From a checkpoint of a small transformer trained on Wikipedia.
Size: width 384, 9 heads of 32 (1 for keys and values), MLP 1536 GELU, vocabulary 8623, 20.5M parameters.
Architecture: tied embeddings, attention and MLP in parallel.
Training: a variant of Adam for these matrices, 616M tokens.
MLP neurons of a small language model. Each row is named by its layer, matrix (up: input weights) and neuron, and shows model dimensions 320-383. Each number is 50 + 10 x the weight over its row's rms, rounded and kept within 0 to 99.
A block is one neuron, or neurons of one layer that tend to fire together. Before each block is what it responds to, as a language model described it from the Wikipedia text at the highest values.

Responds to: Numbers awaiting a value
L5.up5:47 58 49 57 41 52 37 77 35 66 55 56 42 37 49 61 56 50 52 41 48 50 38 52 70 42 56 48 29 57 52 62 52 55 43 74 51 51 47 54 53 50 42 54 64 42 49 45 47 61 49 51 58 46 50 46 54 66 58 33 48 56 62 55
L5.up13:63 59 59 52 45 39 50 66 45 46 46 49 44 49 48 51 60 46 46 57 58 60 59 41 51 50 60 51 42 40 42 39 57 71 37 54 47 57 35 54 51 43 40 68 54 41 53 16 48 50 50 29 66 35 49 34 68 66 51 35 57 38 55 44
L5.up153:47 55 64 59 55 41 39 45 63 47 50 65 44 46 55 34 52 39 50 53 72 48 36 53 52 52 54 39 60 61 65 63 63 49 31 54 40 64 45 49 42 62 39 27 53 60 37 47 53 45 60 52 58 38 56 52 62 70 41 37 52 34 51 41
L5.up229:71 51 46 62 48 44 62 56 65 52 38 56 53 57 50 36 50 50 43 44 52 57 48 43 46 36 52 37 40 57 61 53 69 52 34 60 55 52 31 59 56 40 64 33 62 55 54 37 47 50 58 36 39 56 62 33 49 63 51 32 44 53 45 50
L5.up361:43 33 48 45 51 29 44 49 72 58 52 55 51 29 44 71 43 47 48 59 55 57 53 47 38 56 51 40 51 39 57 53 55 50 50 68 63 49 49 54 49 52 53 53 41 41 70 42 47 68 42 44 56 49 53 43 51 37 59 45 51 33 41 69
L5.up464:43 51 49 61 48 41 53 62 45 65 41 45 61 51 45 58 52 46 60 45 49 52 48 40 54 43 40 51 52 43 35 47 84 42 55 62 59 41 39 45 60 57 27 52 43 39 48 27 46 73 51 49 41 45 71 49 58 61 54 34 46 41 41 36
L5.up512:31 61 47 52 71 41 36 50 44 49 60 50 35 47 48 28 63 38 72 51 50 48 50 43 57 53 52 40 53 47 51 52 53 37 51 50 55 53 56 49 45 51 60 66 43 54 77 39 41 67 39 54 50 57 59 42 63 52 47 39 49 39 54 50
L5.up667:75 54 47 52 45 46 39 44 61 48 43 53 52 64 36 44 69 60 34 60 65 46 46 39 62 38 48 49 52 59 43 34 57 43 57 71 48 42 46 47 51 66 55 49 50 38 63 40 31 58 51 43 31 34 56 48 53 61 47 42 54 50 39 67
L5.up749:50 43 57 58 45 53 61 40 49 44 60 51 29 50 39 54 53 54 49 64 58 49 64 42 70 55 52 46 39 50 42 49 41 46 56 59 54 42 51 52 37 55 66 52 52 46 50 41 48 61 64 38 59 47 73 55 54 50 59 41 60 58 42 47
L5.up966:64 32 52 42 51 40 45 66 48 40 41 51 35 38 48 37 55 36 49 58 45 35 41 40 52 48 58 33 44 64 52 39 61 46 57 65 63 51 42 49 51 56 50 44 32 43 66 53 58 47 60 50 56 57 52 51 66 33 57 47 39 53 60 61
L5.up1091:68 30 56 54 56 40 47 51 52 62 71 55 56 69 44 42 34 47 44 48 62 56 27 18 55 60 59 29 46 54 52 42 50 65 49 42 49 43 72 64 56 55 43 40 34 49 46 41 52 58 41 40 51 49 52 42 54 45 62 31 55 44 40 50
L5.up1173:51 68 60 52 58 44 28 57 52 55 37 54 59 53 52 42 43 39 53 45 53 60 53 29 58 53 68 50 43 62 43 56 55 50 46 56 49 51 48 57 59 56 43 39 58 48 65 27 58 61 51 35 67 59 63 42 66 71 55 38 46 35 56 55
L5.up1252:52 53 38 49 70 43 41 55 55 49 37 56 36 44 54 44 48 39 64 61 47 64 41 37 50 46 48 42 33 51 51 49 49 58 40 55 34 55 43 68 55 39 48 34 51 50 59 40 42 51 52 37 66 57 52 46 60 57 39 45 63 46 51 65
L5.up1407:64 56 73 37 40 37 30 60 58 52 46 50 51 53 57 37 38 56 68 70 62 46 41 36 47 59 40 39 46 36 57 40 47 55 46 54 52 57 44 54 58 48 41 45 42 55 61 59 64 62 38 40 42 66 50 35 54 62 39 38 38 48 26 52
L5.up1456:61 47 57 60 40 42 42 71 59 56 38 52 57 47 38 49 53 54 53 41 49 48 48 20 59 38 62 24 40 53 58 49 68 63 66 64 45 63 56 40 50 34 60 41 54 45 56 54 50 49 38 40 46 29 59 43 63 70 43 34 40 42 48 41
L5.up1484:61 34 48 56 47 39 41 69 79 42 35 45 33 50 36 55 45 41 67 35 60 45 43 35 57 46 48 41 49 32 40 38 47 51 52 52 61 36 64 43 57 68 51 41 55 39 54 47 51 59 52 51 35 45 48 32 71 41 44 52 41 39 60 54

Responds to: Final words of titles
L7.up47:64 55 36 62 54 63 42 43 59 53 31 67 48 43 56 48 50 43 53 63 54 41 45 26 32 50 58 43 45 55 46 49 42 62 77 51 71 52 29 38 52 62 60 52 59 48 39 57 61 38 42 50 42 65 52 47 54 64 52 48 49 41 50 48
L7.up100:62 49 42 39 44 37 40 53 35 45 54 59 59 52 52 60 50 62 60 49 66 58 54 35 53 45 68 50 56 49 67 34 45 46 59 61 48 43 68 36 57 42 43 42 38 55 51 24 48 69 37 36 34 58 42 34 55 60 34 63 58 29 61 42
L7.up1032:52 53 40 50 48 38 40 47 55 60 54 60 43 45 53 49 49 48 57 68 57 48 47 32 39 59 64 44 63 53 48 56 44 50 40 51 53 59 47 37 55 65 44 59 46 38 43 53 46 50 47 45 49 55 56 45 54 49 38 53 44 50 62 46
L7.up1131:53 56 45 59 66 34 53 50 57 59 41 58 45 40 42 55 44 50 54 39 65 44 44 39 49 59 48 40 45 43 36 52 70 39 53 41 67 53 66 54 51 65 52 53 40 44 39 50 58 58 53 40 35 67 43 53 50 58 52 47 31 49 58 47

Responds to: Table cell separators
L5.up22:54 31 55 52 50 41 38 62 52 66 49 69 52 30 46 40 54 59 62 68 46 44 61 42 51 33 40 28 54 60 67 56 53 60 52 52 44 32 46 52 37 38 67 48 49 44 54 29 47 62 42 34 42 51 59 45 63 58 65 49 28 41 49 56
L5.up189:72 32 52 51 58 41 33 71 46 57 48 65 50 51 49 67 47 63 56 57 65 46 58 37 56 38 49 43 48 54 68 45 46 58 48 54 42 42 65 49 42 48 54 47 67 34 61 37 58 68 26 44 46 52 57 35 68 57 47 46 59 44 58 46
L5.up233:76 42 59 74 49 51 45 63 53 56 24 58 45 57 50 67 47 54 57 55 46 52 41 46 53 36 33 40 40 48 59 39 78 57 37 68 64 33 49 69 35 33 42 56 59 48 40 28 60 73 44 62 50 49 62 56 60 50 44 46 55 47 39 58
L5.up267:66 32 37 58 55 46 37 63 57 61 51 62 52 43 42 48 48 56 55 49 58 51 61 46 61 38 38 37 52 51 53 59 62 49 50 49 45 38 43 49 37 50 73 46 62 33 59 35 60 56 33 37 58 47 65 33 62 51 53 52 44 44 45 49
L5.up284:54 43 54 46 51 42 42 52 58 59 51 68 35 39 48 48 51 56 55 61 61 51 44 45 54 48 30 37 50 46 56 40 42 55 45 53 45 34 47 52 38 48 65 45 52 32 54 36 56 69 33 39 41 51 53 36 69 57 60 43 48 38 58 56
L5.up424:65 43 55 49 62 46 56 61 56 61 41 69 56 36 40 45 53 56 48 51 58 40 50 47 62 34 35 38 52 45 61 49 48 46 46 54 58 29 60 44 46 51 61 35 48 31 45 42 51 70 38 35 41 49 66 41 59 49 70 47 30 27 60 48
L5.up478:59 44 57 48 48 56 33 63 61 63 39 78 51 39 65 47 50 58 52 49 63 51 54 45 65 41 36 45 57 57 55 42 51 53 61 58 46 42 42 43 38 47 59 43 61 38 64 22 47 68 25 35 46 42 62 37 71 54 50 37 37 54 55 48
L5.up518:52 43 35 52 70 41 44 66 49 62 51 68 56 35 49 45 48 62 56 57 64 43 44 49 56 30 35 36 54 49 62 52 53 53 48 51 46 30 49 50 41 53 65 50 57 43 49 38 43 51 23 28 42 57 60 42 64 51 49 49 40 38 59 46
L5.up599:51 61 60 43 49 36 54 70 52 29 39 48 37 39 52 64 56 65 55 41 49 61 45 59 71 43 63 59 45 37 49 43 52 56 43 50 49 52 33 60 37 52 40 67 62 59 49 36 61 58 64 38 48 46 55 47 60 36 50 52 61 60 48 55
L5.up618:48 49 50 60 55 42 45 61 55 64 47 62 49 40 55 37 53 71 58 50 58 42 55 39 60 38 40 45 58 49 62 49 60 59 50 50 50 31 54 46 39 48 63 41 50 33 55 36 52 69 38 32 44 44 68 37 67 57 46 45 38 46 49 37
L5.up660:63 41 45 54 52 48 44 62 58 49 41 65 50 49 49 44 57 65 54 55 67 51 55 53 54 33 37 36 54 48 63 53 57 52 52 50 47 30 54 40 31 64 66 46 56 36 52 26 58 68 33 37 43 55 63 37 57 56 48 46 39 42 50 52
L5.up829:46 41 60 54 53 41 46 56 62 59 61 72 53 52 48 30 59 64 62 58 65 39 54 52 53 41 32 46 49 51 67 55 47 59 52 51 50 47 48 44 43 45 69 37 50 43 63 39 42 55 34 48 30 54 72 47 63 57 45 43 49 40 61 41
L5.up1049:58 55 53 48 60 44 32 53 47 55 61 68 38 45 50 59 45 72 59 57 52 48 50 53 52 33 30 31 48 43 57 48 48 55 61 57 46 48 46 43 52 56 67 47 56 31 56 37 60 56 33 34 49 63 58 39 53 71 52 37 56 54 48 50
L5.up1078:60 35 43 52 57 42 41 61 53 63 49 78 60 49 44 36 57 62 53 54 56 38 55 50 51 30 31 33 50 61 51 55 60 48 52 64 46 39 54 48 37 44 70 41 64 33 49 42 52 64 30 41 38 51 67 44 64 66 51 42 40 32 59 57
L5.up1229:59 36 49 49 54 44 41 60 49 60 34 73 64 42 55 50 62 68 55 54 56 36 45 43 63 36 30 34 52 47 60 43 44 52 51 53 50 32 53 48 31 54 64 54 66 35 43 38 45 67 38 40 57 51 67 44 57 52 45 42 28 48 54 37
L5.up1280:49 47 67 56 45 40 51 50 49 39 52 70 43 51 51 35 40 49 61 56 62 47 27 35 43 64 35 33 56 46 42 54 64 54 50 46 46 62 37 79 42 44 51 45 53 51 47 44 44 54 52 40 53 46 59 44 57 56 38 37 43 49 44 54

Responds to: Sports results and career text
L9.up1203:60 55 47 42 66 50 35 50 56 46 40 58 45 50 62 53 67 68 59 57 26 48 27 55 42 50 46 43 49 47 82 49 71 43 45 43 47 47 52 43 48 57 59 59 50 63 57 42 63 49 50 49 43 46 52 50 69 47 50 55 50 54 68 66

Responds to: Thousands commas, table headers
L9.up211:28 48 50 49 50 49 55 39 41 35 39 58 49 60 51 50 59 48 58 57 61 52 66 26 51 39 54 39 28 41 63 26 52 62 39 62 55 42 42 47 45 48 56 54 75 53 47 28 65 64 55 45 36 42 59 52 56 37 48 30 58 35 39 43

Responds to: Token after list-entry names
L5.up76:50 44 43 49 49 57 50 73 38 49 48 70 50 48 42 34 57 65 57 55 63 57 53 65 60 39 28 34 48 41 50 51 45 41 51 37 54 32 50 58 36 45 59 50 48 37 58 40 66 62 32 32 59 57 53 43 56 56 44 44 42 42 53 47
L5.up117:48 42 46 59 33 51 55 66 50 41 41 52 35 35 48 54 73 35 54 50 53 33 14 47 55 56 58 26 43 44 35 51 62 50 54 52 63 51 36 41 58 50 62 62 51 36 60 43 58 53 56 27 47 55 50 48 65 40 46 50 43 40 55 57
L5.up381:49 53 31 46 55 43 50 54 49 60 50 70 32 36 55 42 53 40 47 59 65 36 67 37 60 38 43 39 53 57 57 58 48 58 59 56 53 36 61 52 35 46 62 31 58 40 51 40 63 43 36 35 42 44 59 39 50 49 48 30 50 53 55 53
L5.up401:56 67 65 72 48 33 47 81 46 49 45 59 57 50 50 36 40 47 58 51 64 24 46 40 54 62 51 42 57 51 39 53 64 54 50 56 51 56 63 57 31 33 51 41 48 52 68 30 68 39 52 49 64 44 49 41 53 38 54 45 54 43 46 40
L5.up517:57 59 58 43 51 48 44 41 53 39 32 56 51 31 58 42 56 44 46 48 51 45 65 45 59 49 53 54 41 47 60 48 44 47 51 56 42 52 48 55 27 38 67 47 68 53 54 49 54 55 40 42 61 51 38 40 58 55 39 57 52 39 39 50
L5.up533:45 54 57 52 56 49 41 61 32 37 43 62 39 42 60 43 38 50 42 59 44 39 50 38 44 60 57 48 43 46 30 45 60 41 54 45 39 54 44 48 32 35 57 45 51 44 74 53 58 46 46 42 55 64 41 43 60 46 57 33 51 49 41 69
L5.up546:69 54 48 49 39 48 57 50 71 55 41 63 37 57 49 52 48 73 31 38 46 62 50 49 51 61 38 56 58 45 43 65 33 61 49 44 51 62 51 38 44 41 44 67 60 44 61 38 46 47 60 56 37 55 45 58 54 66 32 28 61 51 40 42
L5.up641:61 61 41 29 42 56 50 52 42 49 49 60 59 56 47 41 43 51 45 60 55 35 64 38 69 55 33 41 46 54 60 59 48 51 59 58 69 41 76 71 50 44 67 36 49 37 47 36 43 56 45 46 45 55 60 44 46 69 58 39 55 60 45 38
L5.up909:59 53 66 77 48 65 39 76 52 56 46 51 35 36 26 45 52 44 55 32 59 44 41 61 54 64 50 46 34 38 36 44 62 61 62 64 54 43 68 61 53 47 52 54 47 34 67 41 52 53 49 46 38 45 61 44 54 57 52 51 38 51 46 38
L5.up1250:56 54 44 50 33 47 56 63 45 42 45 69 48 39 42 52 37 31 49 39 65 44 55 51 58 64 47 46 43 56 58 54 49 35 60 51 71 43 46 62 54 52 49 53 55 43 60 31 48 65 37 37 63 34 55 46 44 41 45 50 42 43 63 53
L5.up1259:51 40 76 60 58 46 44 57 67 47 57 61 54 48 63 45 48 49 69 54 50 45 34 37 53 45 55 34 52 67 38 61 58 62 55 65 55 67 56 62 50 57 43 28 42 54 67 41 54 42 51 29 40 42 58 51 55 55 45 38 49 51 58 66
L5.up1321:45 50 50 34 64 57 45 54 49 46 45 72 36 45 36 55 60 71 63 51 36 37 39 67 52 44 36 51 50 45 51 48 38 41 43 57 51 43 51 48 48 50 44 58 61 34 73 40 43 63 47 34 43 57 72 35 59 59 49 50 30 44 45 43
L5.up1394:51 62 29 69 41 45 58 49 54 30 59 58 35 55 46 34 70 56 51 50 46 38 30 44 54 61 56 39 42 51 55 52 56 54 55 49 64 49 49 61 39 33 53 66 54 31 60 37 58 41 46 41 59 41 66 43 58 56 57 56 58 56 62 51
L5.up1451:48 50 47 49 61 49 46 65 57 41 43 59 38 42 49 40 62 53 50 40 51 62 46 59 67 57 51 28 52 39 47 73 48 77 48 52 52 40 55 56 26 47 53 37 55 56 60 38 55 47 25 46 47 55 63 52 62 54 53 41 56 50 56 50
L5.up1486:35 62 60 28 42 39 27 68 58 39 43 55 62 70 57 45 60 48 58 61 38 38 57 50 42 61 62 37 57 75 38 55 51 41 26 33 65 38 47 47 43 66 47 49 45 56 55 46 58 55 51 43 58 51 53 37 30 31 57 50 67 52 36 44
L5.up1510:58 20 61 38 56 40 37 46 46 52 48 70 57 41 44 65 60 46 56 62 51 43 35 49 58 39 39 37 42 48 35 49 52 32 55 53 60 60 47 43 38 39 57 40 57 32 47 43 44 43 37 40 49 57 37 51 66 47 53 41 48 44 46 54

Responds to: Foreign name connectors
L5.up149:60 68 44 53 78 34 31 63 54 42 72 54 71 51 49 40 50 63 61 57 68 51 47 52 48 59 62 33 47 48 47 52 54 46 54 64 37 53 51 48 64 35 65 60 60 50 51 57 60 58 49 41 55 41 43 42 66 58 37 46 49 64 56 50
L5.up268:62 46 36 41 62 51 47 46 31 36 48 53 40 45 41 48 56 38 60 41 76 34 42 55 50 60 51 33 42 37 63 49 50 51 45 40 54 30 50 33 46 52 59 51 54 53 45 46 53 46 45 38 60 60 37 38 51 59 55 52 56 38 47 44
L5.up375:57 51 48 58 62 53 36 50 30 47 34 54 43 50 42 49 57 43 52 53 54 51 70 52 52 61 47 36 48 41 70 47 40 44 39 66 45 49 46 36 38 52 58 66 66 57 58 50 48 57 56 54 59 42 37 62 56 71 73 42 59 49 55 56
L5.up384:44 59 37 66 47 45 65 53 60 45 42 45 52 61 52 53 65 72 44 51 70 30 62 44 42 52 38 46 39 48 51 49 50 71 66 57 61 44 47 55 47 57 54 36 48 43 45 47 40 59 54 39 42 55 42 41 41 65 51 51 62 57 46 39
L5.up498:54 57 62 65 58 21 41 63 54 43 52 68 63 51 40 64 52 50 61 60 48 61 44 53 39 57 50 54 55 59 38 51 40 50 58 63 55 52 55 59 49 54 57 47 47 49 34 45 38 50 57 33 51 53 66 47 52 36 57 29 48 47 26 42
L5.up589:49 51 52 67 41 46 42 41 51 50 56 56 45 63 64 43 60 60 67 56 64 38 61 51 34 45 43 54 44 54 59 45 69 40 47 50 60 35 62 50 52 65 64 60 47 44 48 46 45 51 56 47 38 41 42 50 54 38 61 46 55 52 56 52
L5.up680:48 50 48 61 37 48 45 41 59 41 57 54 53 36 39 51 69 49 52 52 56 50 54 45 68 59 52 37 47 72 61 48 59 55 69 51 57 57 51 45 35 35 48 54 40 32 53 41 69 56 40 49 56 50 59 37 46 44 47 40 64 56 43 36
L5.up852:57 54 29 53 65 47 58 57 43 49 58 62 38 38 50 54 61 69 46 51 58 27 39 50 48 50 53 31 64 66 57 52 55 62 65 33 56 40 59 48 51 53 50 45 56 38 59 38 57 51 49 47 55 60 45 42 60 48 60 60 40 35 65 46
L5.up980:40 57 53 68 42 43 43 51 59 54 78 48 34 49 41 47 72 48 63 56 73 53 60 62 51 53 57 50 61 55 55 38 40 51 75 55 77 54 64 49 57 57 64 50 49 58 47 54 67 41 49 44 53 54 53 35 46 45 58 55 55 54 44 58
L5.up1238:56 64 62 55 41 38 41 52 58 42 54 59 31 24 50 25 56 52 42 55 52 52 39 42 59 58 32 53 48 76 51 53 55 44 42 51 41 61 45 48 54 51 48 65 74 44 37 57 46 49 59 48 46 48 42 39 54 39 60 60 43 24 60 45
L5.up1291:43 49 55 55 45 42 58 50 45 46 51 62 42 50 50 46 43 60 56 53 54 42 41 71 52 40 29 60 44 60 63 55 48 50 54 55 54 44 47 62 41 24 68 39 69 45 42 29 64 64 50 46 51 49 38 44 60 61 66 48 45 50 54 55
L5.up1354:60 65 38 60 32 57 41 50 70 45 55 50 51 53 35 53 59 49 47 42 58 68 67 46 36 48 43 45 67 40 45 51 43 57 49 48 61 53 47 33 55 49 54 56 48 42 48 53 43 58 33 30 56 36 57 43 54 38 34 58 47 36 66 35
L5.up1372:49 66 52 70 66 46 38 51 53 44 59 58 46 50 56 38 45 45 52 41 48 57 49 52 50 58 51 51 46 56 56 45 44 50 52 41 45 47 49 47 52 64 54 55 71 61 57 57 67 42 39 41 54 56 40 40 54 39 57 46 47 64 57 47
L5.up1447:68 53 37 49 39 52 52 50 49 44 32 66 48 29 55 45 70 47 43 56 49 52 41 51 52 53 49 37 56 46 74 45 45 43 53 67 70 47 56 60 42 54 64 72 56 48 41 54 37 49 59 39 36 66 48 64 54 31 33 54 50 58 57 54
L5.up1504:49 50 47 41 62 37 41 44 43 39 51 61 64 58 52 48 63 41 57 52 58 47 26 44 43 49 64 53 55 55 54 38 56 46 62 55 50 66 49 50 53 58 59 51 40 44 47 45 47 58 63 46 48 47 60 58 50 54 54 37 42 28 25 30
L5.up1520:52 60 46 35 51 58 49 50 42 44 71 53 44 50 42 50 58 65 61 53 49 50 58 56 59 62 57 44 57 47 65 45 40 34 47 68 51 52 50 39 25 44 57 64 50 45 59 37 60 61 32 20 55 57 54 43 56 49 48 55 57 47 53 51

Responds to: Wikipedia boilerplate templates
L7.up345:61 63 45 44 66 43 48 44 58 68 62 43 52 39 51 33 68 40 54 64 43 45 45 30 57 38 58 47 53 64 42 39 58 37 74 67 50 63 60 47 45 37 40 46 57 36 68 43 46 42 44 48 59 52 58 45 48 54 46 59 53 57 51 55
L7.up568:57 50 61 65 59 45 42 54 57 43 58 68 61 34 40 33 70 49 66 53 47 52 44 40 46 58 53 47 59 63 53 52 36 65 55 61 46 64 50 63 43 47 42 59 36 41 46 48 66 57 50 46 39 38 46 59 51 60 45 57 54 35 62 60
L7.up641:60 51 67 52 48 44 46 39 49 45 56 72 57 46 54 53 57 49 60 52 63 56 44 41 46 62 51 42 62 66 35 48 62 48 56 53 48 52 57 60 26 45 47 62 47 62 40 43 54 49 50 55 37 40 48 48 42 53 37 41 57 52 46 54
L7.up721:62 46 59 48 49 70 48 54 44 51 43 57 52 59 47 46 58 42 56 54 54 53 60 38 43 62 62 41 57 71 37 62 59 58 61 68 36 61 31 45 49 59 39 61 62 51 49 38 71 52 49 55 76 42 68 51 46 50 41 41 43 59 38 49

Responds to: Table row-end separators
L7.up169:55 53 36 33 55 55 35 53 37 56 30 59 56 47 66 58 62 51 64 55 54 28 56 58 65 45 56 35 51 60 58 30 39 56 44 68 63 58 40 43 31 37 46 52 54 26 42 30 45 63 45 41 39 64 60 46 50 41 55 50 59 62 42 59
L7.up442:42 61 57 60 46 43 43 39 29 59 59 48 55 64 63 50 72 46 64 46 66 44 46 49 44 51 52 61 60 40 67 41 60 42 57 59 57 47 46 44 50 47 52 59 59 39 54 36 48 58 40 46 55 73 48 33 51 49 50 41 58 48 41 38
L7.up1077:49 69 39 50 54 50 35 55 39 51 48 56 62 41 63 41 57 46 60 37 50 34 65 36 45 16 66 40 47 54 50 34 49 56 42 77 41 30 39 39 46 53 53 47 42 42 46 48 46 51 37 47 58 45 48 53 42 69 53 36 66 46 45 51
L7.up1092:58 51 53 63 59 48 41 65 52 66 38 62 48 45 31 64 47 53 58 56 68 51 65 45 66 39 52 37 35 70 64 37 56 51 64 55 49 35 39 51 35 55 63 49 64 33 60 25 60 65 29 37 40 54 62 40 66 56 53 43 52 43 58 49

Responds to: French names and words
L9.up787:62 76 42 49 54 58 54 52 36 54 40 49 31 40 55 45 46 61 53 57 49 45 49 51 47 48 61 53 49 47 50 46 51 58 60 36 57 35 43 37 46 51 64 56 48 53 55 44 61 42 45 49 47 50 44 47 63 48 58 39 30 42 60 45